{"num_hidden_layers": 8, "hidden_size": 640, "num_attention_heads": 10, "num_key_value_heads": 10, "head_dim": 64, "intermediate_size": 2560, "vocab_size": 8192, "hidden_act": "tanh_gelu", "norm": "layernorm", "norm_place": "pre", "norm_eps": 1e-06, "positions": "learned", "qk_norm": false, "attn_scale": 0.125, "bias": "all", "tie_word_embeddings": true, "parallel_block": false, "init": "normal", "init_std_qkv": 0.0179, "init_std_o": 0.00449, "init_std_up": 0.0179, "init_std_down": 0.00449, "optimizer": "adam_variant", "learning_rate": 0.00063, "beta1": 0.9, "beta2": 0.95, "weight_decay": 0.33, "lr_head": 0.00702, "max_grad_norm": 2.0, "warmup_steps": 312, "schedule": "cos", "final_lr_fraction": 0.0, "batch_tokens": 131072, "max_seq_len": 1024, "doc_mask": true, "train_tokens": 900600000, "max_steps": 6872, "dataset": "wikipedia_en"}
MLP neurons of a small language model. Each row is named by its layer, matrix (down: output weights) and neuron, and shows model dimensions 0-63. Each number is 128 + 32 x the weight over its row's rms, rounded and kept within 0 to 255.
After each neuron's rows, "fires before" lists the tokens most often just after its 100 highest values on Wikipedia text that the model never trained on.

L3.down2039 [120  72 111 111 118 178 115 154 157 149 157 140 157 102 112 154  84 134 121 151 113 179  79 120 154  98 176  77 177 124 164  80 129 133 161 152 109 159 171  99 192 116 111 164 144 150  89  87  75 133 104 143 160 185  97  85 147 113 133 110  77 186 142 160]
fires before: "|", "-"

L3.down1116 [120 149  88 156 111  99 128 174  88 160 119 140 159 158  69 127 101 151 116 130 126 157  79 143 132 122 133 126  74 130 122 154 173  74 135  96  69 213 122 148 124 115  66 127  63 122 202  91  86 195 137  91 126  92 101 109  81 187 122 129 160 126 127 124]
fires before: "="

L3.down949 [143 138 119 120 164 106 150 125 107 127 134  92 156 117 110 143 102 101 213 160 111 141 112  84  82 106 200  78 131 167 116 140 110  71 143 121 141 143 173  97 170 125  88 130 125 106 147 131  94 131  78 132 165 115  86 110 107 134 122 141 107 148 182 116]
fires before: "=", "\n", "\n\n"

L3.down869 [160 133 125  94 147  92  80  88 139 114 196 116  92  28 166  93 175 118 151 124  85 152  95 149 152  85 164 170 206 123 134 108 139 140 142 130  99  90 162  71 113 160 137 115 112  86  91 103 144 159 130 126 149 143 133 123  47 135  99 127  91 133 167  82]
fires before: " |", ";", "|", " Candidate"

L3.down2371 [118 136 140 177 106 164 143 153 177 146 138 118 163  85 136 141  62 110 108 148  66 108 147  95 137 114 155 129 133 116 107 104  27 167 119 157 168 119  96 102 123 129 143  68 128 127 131 102 143 136 214 120 123  68  98 192  91 196  97 216 185 129 110 120]
fires before: "%", ")", " |", " (", " GF", " were"

L3.down1565 [ 67 129  94 156  90 148 103 130 128  97 141 100 154 125 185 142 129 130  72  94 107 120 105  89 133  98 137 123 116 147 109 132 162 172 146 136 139 117 123 136  88 156 117  55  60 141 103 124 105 150 110 186 135 139 128 122 121 142 119 131 105 138 148 135]
fires before: "\n", "  ", ";", " |", "|", " ("

L3.down1607 [133 110 122  99  34 118  76 133 122 129 119 134 167  90 111  84 165 138 153 107 107 139 131  95 167 145 125 124 190  74 149 125 158 118 138 119 152 149 151 156 105 145 172 133 138 136  94 136 166 112 101 169 148 150  83 104 134 118  81 167 132  66 159 102]
fires before: " |", ",", "\n", " –", "–", ":"

L3.down927 [ 93  70 146 107 119 145  34  72  47 131 151 182 124 154 169 134 179 107 110 158 162 158 161 120 171 109  94 161 113 131 142 114 135 124 166 109 122 133 113 102 141 130 140 106 117 107 146 151 119  72 150 166 147 149 150 133  83 123 119 150  63 107 123 146]
fires before: "%", " (", ")", " |"

L3.down106 [219 130 139 177 160  72 136 119  82 169 148 109 135 138  94 161 114 167 100 154 179 118  70 112 106 137 133  95 186 135 122 138 156 139 122 158  90 177 133 125 182  91 141 162 152 134  72 148 108 122  83  79 162  55 122 129 136  96  89 101 141 159  93 117]
fires before: "="

L3.down1048 [141  84  76 195 139  94 145 142 110 121 157 122 131 163 110 127 123 105 155 101 141  49 152 130 140 112 101 125 100 155 119 104 177 119 125 153 110 152  91 148 108  86 129 151 156 100 109 141  95  86  91  83 202 115 132 117 131  93 159 128 140 124  97 138]
fires before: "=", "|"

L3.down408 [123 111 130 105 133 131 128 142 128 128 176 194 178 164 108 158 151  78  83  94 174  81 144 146 103 136 184 145  94 147 149 173 127  84 166  83 104  80  81 113 151 101 134  85 150 119 111 109 141 114 145 157 194 126 116 151 113 115 108 188 140  82 112 109]
fires before: "\n", " .", " 1", "\n\n"

L3.down1676 [115  90 102 156 101 193  71 146 118 123 127  92 111 130 145 107 139 105 112  88 183 142 150 135 101 165 131 101 143 126 174  78 140 112 122  98  96  85 175 144 141 154 162 123  94 120 137  90 113 107  98 144 141 177 203  96 118 148 169 168 114 123 152 143]
fires before: "-", "|", " |", " GA"

L3.down857 [133 104 120 175 163 105  93  85 134 149 101 213 123 112 133 136 168  94 115 103 172  46 145 103 134 171 146 162  83 142 154 162  89 129 113 210 121 123 138 135 199 124 149  86 150 126 128 160 180 125 133 135 109 118 106 168 141  43 121 164 133 112  84 113]
fires before: "\n", "  ", "-"

L3.down1547 [130  79 162  79 167 106 127 126 141 180  99 135 129  81 108 169 155 161 187 115 167  90 123 154  76 120 116 116 101 102  78 133 207 141 152 124 158 127 105 141 134 142 104  79 112 168  79 117 190 122 126  92 149 185 107  97 153 173 103 143  87  86 117 175]
fires before: " |", "s", ".", ","

L3.down138 [146  26 181  70 131 172 113 137 152 114 107 144 103 113 118 101 139 171 129 121 146 105 114 168 104 150 122 151 109 127 156 121 161 178  95 126 130 122 173  75 112 137 108  90  85  66  88 155  72 143  95 174 135 110 172 139  65 139 160  75 160 127 115 130]
fires before: " |", "-", " 1", ","

L3.down777 [177 157 122 125 146 145 167 137 111 104 149 166  58 133 118  75 174 199 163 130  88 123 173  74 123 125 112 131  61 169 137  68 111 104  75 227 130 195 183 172 143  92 100 146 135 111 122 107 109 142 115 169 116 127  95 125 149 122 190 168 123 160 118 121]
fires before: "=", "\n", "\n\n"

L3.down1970 [ 90  83 103  87 126 161 108 107 153 110 105 130 121 142 100 125 156 117 163  89  63  96 206  57  74 146 119 101 157 114 184 139 138 120 117 143  94 150 100 113 120 157 209 107 176 102 132 133  71 119 110 135 202 139 164 152 150 127 119 144 128 144  82 192]
fires before: "=", "\n", "|", " |", "\n\n"

L3.down1065 [152 109  70 162 137  84 123 160 142 137 192 113 102 123 108 155 131 143 134 128 114 117  64  91 173 146 170 120  78 141 142 107 141 143  71 117 145 174 176 107 111 118 107 109 107 134  95  97 107 128 120 161  85 143 146 157 110 155 196  73 101 158 119 134]
fires before: "|", "-"

L3.down547 [ 89 184  71 181 153 159 134 192 115 129 138 214  44 124 157  73 146  90 112 133 143 143 149 101 122 202 137  92 130 168 109  79 135 172 103 141 135  76 147 169 116 110 101 117 125 112 109 134 118 146 147 188 143 123 136 179 177  88 150 148 153 130 122  94]
fires before: "'", "\n"

L3.down924 [117 163 155 135 139 112 185 109 146 145 110 155  72 120 112 145 120 112 115  81 110 128  95 199 180 100 154 155 127 117 220 154 105 116  75 128 144 127 132 188 164 119 137 132 118  94 163 122  98  83  85 107 153 158  77 169 121  66 104 154 136 198 107  76]
fires before: " |", ".", " Got", "=", "och"

L3.down2123 [166  98 144 112 160  80 161 109 178  94 166 148 110 118 107 148 130 139 142 122 164  74  99 125  93 117 145 154 133 142  85 117 162 167  85 165 201 205 128 134 121 156  86 136  96  86 141  79 126 110  85 122 126 118 113 154 134 146 159  90 123 120 116 158]
fires before: "=", "\n", "\n\n", " the"

L3.down412 [145 144 149 163 107 101 146 163 134 143 149 169 156 104 169 130 133 125  74 105 116 111 141 176  76 139 130 111 165 145 127 144 155 168  83 141 122  98 120 206  46  90 127 102 101  98 173 173 140 103  72  85 146 137 119  91 108 101 151  98 146 115  81 104]
fires before: "-", "  ", "="

L3.down364 [155 143  98 127 149 123 151 101 114 158 115 134  97  89 188 160 175 152 204 166  96 120 140 168 144 138  78  92 188 122 122 120 130 110 108  97 130  74 140 144  72 150 143 137  86 119 104 130 187 173 100 167 115 118 116 136 118 110  65 123 110 101  92 115]
fires before: " |", " of", "(", ",", "\n"

L3.down1163 [198 123 103 171 188  97 115  85 118 147 162 120 108 114 129 121 107 132  68 175  99 103 139 120 147 131 155  68 141  66 131 138 137 131 146 174 134 178 135  94 134  76 121  70 151 109 108 140 115 145 130  54 160 101 127  80  57  60  98  93 188 138 125  87]
fires before: "="

L3.down365 [177  81 174  82 146 116  98 145 125 158 138 124 129 105 126 164 106 118 162  98 142 100 116 112 121  77 133  62  88 138 106 144 162 145 125 123 177 135 125 136 144 135 119 146 170 137  95 173 164 117 131 141 160 164 128 137 117 136 125 121 144 191 119  87]
fires before: " |", "1", "ound"

L3.down1939 [135 185 112 138 125 112 120 158 197  68 130 119  78 191 182 161 162 156 140 138 118 129 204 136 187 142 102 117 148 141 165 115  90 155 135 205 118 142 118 157 143  67 111 151 164 123 120 135  68 121 101 143 138  97 120 166 169 108 147 155 108 147 111 140]
fires before: "-", " Roc", "=", " -", " Aj"

L3.down2437 [163 102 135 205 133 127 140 166  91 119 156 151 103 132 115 109 119 139 116 121  89  89 119 113 153  89 151 142  65 130 110  83 141 138 130 125 124 135 109 129 132 117  99 130 112 140  91 100 137 202 176 107 111 160 113 130 135 155  95 127 179 130 172 183]
fires before: "=", "\n\n", "\n", " of"

L3.down345 [142  84  71 168 107 133 161 109 107  89  85  99 177 154 101 121 141 171 109 161 122 151 160 120 150 118 103 118 144 132 142 118 126  81 140 117 182  97  89 144 141 116 112  96 113 138 145 122 142  73 126 137 147  79 138 166 110 123  66  91 123 101 129 159]
fires before: ",", " August"

L3.down1646 [108 103 132 108 182 138 136 153 126 116  88 104 115 163  81  91 156 176 105 153 166 124 137  78 124  92 110 158 141 134 160 149 180  81 174 124 111 160 161 116  89 132  99  93  99 141  76  82 134  93 152 138 170 144 109  98 126 153 114  68 142 152 181 100]
fires before: " |", "=", " 1", " 2"

L3.down174 [136 114 113 171 169 114 118 141  80 120  74 104 127 172 142 112  96 129 127 157 138 114 145 102 144 125  90 157 143 119 117 146 176 148 158 172  78  83 135 153 167  84  90 113 145 165  99 124 151 103 166  83 135 123 171  89 185 159 132 141 159 125 103 152]
fires before: "=", "el"

L3.down2471 [102 135 138  88 105 112  85 121  89 143 101 123 194 106 144  96 101  72 142 154 137 195 125 154 193 105  90 125 146 135 157 146  82 131 229  80 112 127 152  89 125 124 125 143  80 146  72 147 129 151  92 132 109  57  93 100 126 131 137 145 140 135 113 129]
fires before: "-", "|"

L3.down1976 [ 84 142 112  89 151 143 112  70 141  78 215 125 110 206  94  68 125 126 138 120 127 126 136 102 115  70 102 115 140 103  98 163 117 173 142  98 125 154  56  76 177 113 137  71  98  92 134  94  99 120 166 113  70 131 136  94 129 161 149 113 126  95 133 115]
fires before: ")", ".", "}"

L3.down128 [161  87 155 141 117 128 134 110  92 177 109 184 102 112  90 118 150 150 161 163 116  92  59 124 130 104 140  97 116 169 162 130 141 112 195 152 137 142 140 140 113 137 123  91  70 109 171  86  90  96  91 128 126 153  74 116 130 150 128 144  86 156 167 130]
fires before: "|", "-"

L3.down2141 [115 136 111  92 153 124 156  78 184 153 162 137  98 142 177 135 151 126 140 123 135 154 126 137 127 148  95 135  71 102 115 145 107 176 155  83  75 150  98 163 134  76 183 116 153 104  41 158 175 131 144 178 166 161 112 124 158  72 138 149 173 138 129  42]
fires before: "-", ":", "–", "="

L3.down1832 [133  97 167 124 139  99  76 148  89 164 117 123  71 109 122 118 141  90 116 113 141 112 110 104 143  69  36 112 107 103 140 111 132 121 120 153 161 143 122 190 199 145 133  94 169 113 127 111  90 169  92 150 165  83 120  89 115 138 106 137  70 102 131  85]
fires before: "-", "\n"

L3.down600 [104 132 180  74 135 134 186 128 176 133 155 144  86 150  92 104 147 161 197 114 193  78 194 116 140 111 124 188 112 174 129 134 192 117 157 118  84  51 149 155 159 113  72 123 116 116 145 197 104 118  98 186 151 195 114 120 142 172  88 147 109 122 173  94]
fires before: " by", " to", ":", " as", " for"

L3.down561 [185 105 154 108 120 111 120  79 147 158 138 125  78 201  94  54 157 114 110 125 136  72 153 187  92 117  48 119  95 119 117  85 140 148 114 110 140  99 138 189 143 192 111 189 116 122 110 131 142 148 101  94 155 104 134 169 150  97 143 179 149  56 140 115]
fires before: "-", " |", "|", "  ", "34"

L3.down172 [180  90 192 135 106 174 168 101 127 136 157 127 123 149 126 137 130 116 167 130 164 119 144 123 138  75 151 128 205 147 126 142 124 137 109 140 110  64  82  99 130 156 140  87 177  97  99 127 131 166  76 127 118 134 123  75 137 124 159 118 130 113 141 150]
fires before: " |", ";", " 0", "-", " 1", "."

L3.down1371 [132  93 159 108 109 120  91 108  88  92  85 151  68 157 158 108 159 119 115 120 113 119 126 178 124 121  57 167 110 120  89  81 103 137 161 116 118 177 131 143 121 120 105  68 136 119 144 126 114 144 147 141 138  95 122 175 187 116  73 129 139 134 148 143]
fires before: "-", " Roc", " Aj", " -", " Al"

L3.down2252 [123 139 105 109 125 118  77 139 110  77  97 135 146 116 145 151 130 139 109 121 159 104  56 130 160  97 101 103 198 116 145 110 125 165 170 105 137 136  62 182 216  92 146  93  98 101  98 158 118 111 129 129  97  95 103 113 103 133  91 146  94 105 138 132]
fires before: "|"

L3.down2461 [123 110 173  98 130 132 148 130 132 122 136 114 146 136 134 130  96 110 107 175 120 117 172 170 118  98 101  97 162 100 129 205 120 116 128  89 161  90 118 173  79 131 116 103 117  80 137 141 123 175 165 159 132 141 149 146 151 126 102 109 119  59  86  92]
fires before: "|", ".", " .", " |"

L3.down2117 [109  47 118  77 137 120 158 158 117 139 140 146 163 111 143  76 123 136  47 151 129 151 134 131 136  98 101 141  83 131 122 187 149 134 120 157 111 125  68  95 118 132 165 127 143 153  96 137  94 105 126  79  85 124  76 104 115 137 208 116 164 154 151 137]
fires before: " |", "."

L3.down83 [164 123 141 116 100 178 130  92 150 142 123 162  93  53 110 162  86 141 161 195 144 122 155  92 118 131 157  88 105 104 164 105 153 179  93 140  75 132  84 116 133 108 155 137  93 115 127 111 132 104 131 124 138 143 125 103 134 129 197 107  95 102 138 131]
fires before: "\n", ",", " and", "\n\n", "acter"

L3.down246 [161  90 128 183  95  94 172 153 127 179 120 132 133  90  84 140 126 143 106 111 165 116 121 133 107 131  89 121  85 135 126 163 153 130  96 126 161 196 127 123 138  96  99 155  96 115 178 121 112 157 115 126 134 156 147 162 122  91 115  69 133 128  88 154]
fires before: "="

L3.down1291 [104 103 196 155 144 145 150 120 138  50  73 108  82  73 109 150 152  84 123  88 116  85 113 113 117 120 130 152 115  86 194  87 168 153 109 132  95 100 140 168  78 129  48  79 203 106  95 111 132 147 140 117 220 161 127 137  75 123 167 145  83 160  74 123]
fires before: "-", " |", "|", "  ", " D"

L3.down1181 [142 140 131 141 164  74 114 158 157  90  87 140 120 144 204 125 150 126 168 109 123 113 115  98 125 135 206 158 103 198  84  60 111 180 150 136 132 165 110 131 133  96 147  86 119 168 111 125  82 149 159  55 183 121 111 109 145 159 122 121 130 140 128 163]
fires before: "'", "L"

L3.down2024 [141  57 138 185 131 110 144 140 129 184 120  85 152 175 148 122  86  83 142 142 106 158  92 173 113 148 156 126 102 141  72 191  84  90 112 150 103 164  97 106 175 111 138 113 150  60 145 175 135 119  84  60 135 120 119 147 118  86 123 127 151 160 171 136]
fires before: "=", " age"

L3.down23 [125 144 110 127 168 122 130 167 132  88 120 165 123 154 158 134  89 130 138 122  83  23 156 154 156 176 153 122 122 142 149 155 163 155 121 113  96 160 123 177 101  84 131 100 100  98 124 122  83 122 105 128 141 131 120  91  80 111 102  60 123 136 136 142]
fires before: "=", "In", "The", "He"

L3.down1680 [143 147 122 119 171  92 126  63 118 170 133 121 115 168  87 168 158 136 159 126 117 129  78  86 160  93 116 122 170 158 158 139 119 113 140 140 127 125  61 113 138 176 104 154 134 206 110 132 147 130  74 134 144  77 114 124 134 142  39 147 180 122 130 113]
fires before: " |", "|", "(", "."

L3.down1135 [135 127 122 103 114 132  98 110 190  86 123 166 111 130 111 156 167 123 141  95 176 133 107 140  77 156  95 117 112 100  66 111 135 131 101 136 191 126 167 137 140  96 147 145 110  74 140 111 143 164 124  89 132 124 145 145  79 166 135 105 179 144 141  76]
fires before: " |", "%", "4"

L3.down2294 [100  64 110 142 135 149 124 164 136 134 141 167 127 117 215 180 145 145 103 148 114 124 166 102  92  98 111 139 204 112  99 118 136 152 105 108 126 188 102  66 149 118 153 116  83 109  95  79 133  90  94  68 127 136 183  50 114 123 176 101 180 141 169 112]
fires before: " |", "-", ".", ","

L3.down758 [ 83 129 132 140  99 162 121 125 134 111 102 145 131 111 127 103 140 113  64 162 143  82 112 145 137 135 109 109 169  69 165 135 135 113 160 142 140 141  80 137 119 171 111  90 187 106  96 142 121 135 123 152 158 136 154 149 108 115 176  79 137 113 135 155]
fires before: ",", "\n", "\n ", " ("

L3.down1537 [148 181 122 125 147 129  93 146  81 189 135 123 100 209 145 181 148 154  71 212  98 141 152 115 122  97 151 163 131  61  78 183  99 149 115 105 116 154 156  60  92 125 131  87 202  79 127 207 166 122 150 162 147 149  83 113 107 117 137 161 145 168 125 113]
fires before: " |", ")", "%", " (", "-"

L3.down2011 [104 107 131  79 127 157 155 143 221 133 141 136 120 142 159 164 118 143 126 199  84  87 113  98 120 149 195 129 111 118  63 153 131 134 146 135 134 138  85  73  85 201  94 102 150 101 176  89 111 112 129 102  78 127 132 172  99 154 168  74 129 143 170 122]
fires before: ",", ".", " to", " |", " he"

L3.down791 [135  64 183 111 112 174 105 102 109  96  87  85 109 118  98 121 155 143  67 100 194 148 123 201 100 134  84 174 116  86 152 112  70 120 137 120  84 134 127 129  71 144 135  96 124 121 106 117 134 203 172 113 162  94 122 189 145  74 151 105 173 149  94 128]
fires before: "-"

L3.down1007 [143 125 207 169 127  41 126 165 102 138 126 137 160 151 130 121 121 139 152 161 131 152 116 106 157 137 167 145 148 127  99 185 174 120  65 152 152 146  96 175 183 129  58 113 186 125 137 171 101 136  95  96 133  70 144  97 138 108  68 121 130 139  75 146]
fires before: "="

L3.down2447 [166  77 168 144 159 162 115 127 149  79 130 154 167 134 131 117 149 126 134  85 124 165 133 105 119 174 150 120 127 145 100 150 183 141  54 124 107 151  92 145 137 116 143 111 114 120 155  95 125  90 120 128 182 146 137 128 139 102 176  99 151 132 126 154]
fires before: "-", "|", "  "

L3.down645 [117 144 106 128 110 137 156 141 191 129 136 174 160  89 103 167 133 136 125 186  97 157 179  85 108 100 139  97 146 144 108  96 142 179 108 127 131 119 133 128 154 136  89  90  68 148 122 148 161 168 122 146 193  85 152 165 105 106 171 144  99 116 150 123]
fires before: " |", "–", ";", "1", " win", " –"

L3.down2416 [152 122 118 110 159 106  87 150 120  92 155 122 116 139 116  97 139  46 177 147 137 137  87 115 140 172 183 106 131 104 150 114 121 170  95 123 141 108 116 199 135 147 123  57 114  99 117  58 178 132 101 178 157 162 189 127 156 135 138 129  93 175  98 138]
fires before: "|", "=", "-", " |", "″"

L3.down352 [ 69 183 135 155 155 148  70  65 157 123 100 165  75  48 106 173 128 102 194 133 150 139  92 195 114 147  97 125 177 146 115 111 131 160  95  87 186 110 136 162 151  68 124 112 129  78 107 106 103 143 179 142  85 127 158 169 109 132 127  82  83 112 155 171]
fires before: "\n\n", "\n", "=", ",", ")"

L3.down41 [159 159 173 157 169  99 111  51 141 153 195 114  88  97 105 160 143 149 175 146 158 189  62 130 123 101 176  76 144 125 110  88 198 126  88 186 130 159 109 149 175 112 124 134 148 119 118 133 139 164  95 120 102 137 155 121 170 114  73 127 139 114  82 125]
fires before: "=", " a", " to"

L3.down1631 [141 172 119 108  90 157 130 119 140 135 189 124 163 124  68 168 119 115 143 118  78 106 125 113 129 124 141  97 169  55  90  87 125 182  98  71 165 143 135 101 186  92 252 121  88 108  93 125 102 110 126 136  98 153  87 119 191 146 118 109 105  80 146 174]
fires before: "="

L3.down2459 [153  83 155 167  90 146 134 124 141  92  93 137 115 125  64  84 139  95  53  89 118 140 163 145 126 127 117 130 114 121 158 209 141 167 144 144 100  75  92 134 193  77 136 119 164 176 137 135 137 175 114 142 174 135 112 200 164 149 119 154 149 105  85 132]
fires before: "=", "\n", "\n\n"

L3.down1245 [138 120 135 112  94 129  94 136 124 134 218 157 170 147 180 197 125 108 184  92 110 163 135 130 173 178 174 101  93 139 158  98  85 123 109  86  88 131  86 104 126  91 119 116  99  93 127  89 144  90 119 110 137 124 114 101 118 126 204 141 144  64 137  72]
fires before: " |", " (", " pm", "\n"

L3.down1223 [171  81 113 138 168 138 165  91 171 124 148 141 162 112 172 148 118 112 224 150 164 128 136 141 129 122 147 101 123 185 144 148 153  67 131 151 133 113 157 113 145 119 102 156 136 168 136 120 166 107 141 154 156 105 111 102 149 149 118 134 104 128 112 171]
fires before: "=", "\n", "\n\n", " in", " of", " to"

L3.down278 [219 137 167 122 181  96 145 137 126 188 154 161 227 110 116 139 100 123 167 172 106 122 136 134 190  90 182 139 138 130 150 147  63  96 122 124 173 171 161  96 124 141  90 124  87  91 124 107  83 165 193 137 140 106 142 113 154 114 105  87 160 108 132 154]
fires before: "="

L3.down137 [140 136 115 155 121 115 153 133  90  82 106 119 207 132 125  99 135 147 133 139 152 131 159  93 120 154  92  52  97 100 100 128 178 157 110 131 103 169 160 127 120 145 124 121  64 138  72 155 171 106  95 115 114 133 127 136  96 197 152 121 184 145 149  86]
fires before: ",", ".", " of", "=", " and", " to"

L3.down426 [ 86 121 172 198  88 219  71  77 125  88 180 131 125  74 107 127 133 101 153 135 101 156 111 146 182  67 165 130 123 160 108  84 119 141  83 140 132 138 125  98 170 143  96  97 149 135 149 140 123 166 140 106  99 169 145 195  71  97 186 157 146 107 131 165]
fires before: "-", "\n", "  "

L3.down1415 [ 80 127  92 151 160 105 108 122 157 113 117 119 119 141 120 111  93 103 133  87 130 106  99 124 146 165  70 172  83 125  76 102 137 134 161 122 103 125 101  76  93  64 153 138 147 165 104  99 157  94 165  89 205 134  99 153 191  91 109 154 126 123 136 100]
fires before: "'", ","

L3.down873 [ 87 104 103 160 137 141  98 132  80 119 129 147 179 171 142 124  61 194 121 128 157 134 128 119 102 138  92  71 150 131 223 113 171 114 155 128 154 141 123 120 100 124 153 117  85 116 139 170 107  95 131 127  71  96  75  62 190  68 113 137 144  79 151 137]
fires before: "-", " |", ","

L3.down1420 [153 179  90 179 138  84 104 138 108  88 136 163 120 124 125 143 107 113 161 203 131  47  91 188  96 125 137 121 144 114 133 127 144 155  56 147 170 132 149  76 143 100 122 121 110 104 160 115 105 174 120 132 140  91 153 159 146  99 113 114 163 148 140  74]
fires before: "=", " the", " Office", ":"

L3.down362 [142  61 167 117 103 159 101 113  54 126 129 117 103 131 156 126 178 145  97 123 111 156 200 225 101 150  49 127 165  98 156  69 169 197 146 103 145 136 204 144 147 138 141  55 116 135 161 136 125 126 164 139  92 172 134 112  71 147 119 131  96  63 132 168]
fires before: "-", " |", ".", " pm", " p"

L3.down1165 [151  49 135 155 122 146 213 136 155 115  87 110  80 164  93 123 105 149 129  78 225 146 125 124 166 116  86 107 173 160 154 134 171  83 136 127 103 165 105 149  58  87 139 118 131  98 130 117 129 127 109  91 179 147 159 107 142 114 145 129 134 141 112 111]
fires before: "-", "|", " the"

L3.down1849 [107  97 130 145 177 109 132  24  90 196 142 142 133 142 105 140 133 168 112 128 113  97  94  71 120 121 111 119 113  74 191 128 172 100 119 138  97 156 114 133 135 196  74 127 123  44 100 159 189 209 146 125 102 122  87 176  86 131 140 142 144  94 108 117]
fires before: ",", "\n", ")", "\n ", " ("

L3.down2525 [158  83  81 123  86 110 199 157 146 151 161 112 158 151  80 167 204 158  63  79 109 195  78 145 132 142 152 135  95 117 139 130 104  73 144 112 147 144 124 131 119 139 125 123  96 184 103 197 107  90 107 138 164  96 138 122 145  66 180 157  76 119 134 121]
fires before: "|", "-"

L3.down2013 [128  80 140 142  89 105 144 159 147 129 120  74  95  90 134 145  86 160 172 138 164  99 150 112 141 131 117 179 153 142 108  89 188 140 159 146 122 104 112 167 119 112 122  92 148 134 141 160  80 139  82 147 128 102 132 171 185 135  83 114 109 136 170 159]
fires before: "\n", "=", "\n\n", " on", "ial"

L3.down1808 [130 128  84 106 148 133 127  80 149 148 129 133 160 113 103 163  94 108 152 127 151 123  95 135 138 117 101 127 151 168  92 198 159 115 155 133 133  99  79  80 166  92 144 137 122 149 119  96 157 124  93 185 146 155 117  94 155 210  48 122 110 104 128 114]
fires before: "=", "\n", "\n\n"

L3.down1037 [147 128 127 126 138 109 128 124 153 170 119 101 146 125 141 202 146 102 142 109 162 172 104 218 176 135 114 121 130 102 140 168 126 124 175 130 105 123 116 167 136 142 175 157 152 126  37 101 133 136 178 102 129 132 155 131 117 146 135  85 114 179 149 171]
fires before: " |", ";", ".", " (", "s"

L3.down1319 [119 116  87 112 143 128 134 182 184  84 132 173 128 122 141 180 131 176 168 110 196  71  99 114  98 154 149 119 165 139 105 110 131 158 128 160  96 116 133 119 103 107 108 179 170 100 107  63 105 194 122 110 137 152 134 145  66  79  80 127  99 122 110 135]
fires before: "\n", ".", "\n\n", ",", "=", "  "

L3.down1641 [154 109 131 114  61 116 115  64 125 140 164 124 109 151 110 149 139 136  95 107  96 153 107 152 132 148 127 103 181 163 152 165 209 132 144 146 188 162 123 191  97 139  92 105  92 122 125  65  70 195 138 140 164 115 172 121 122 155 140  87 141  81 140 151]
fires before: "|", " |", " A"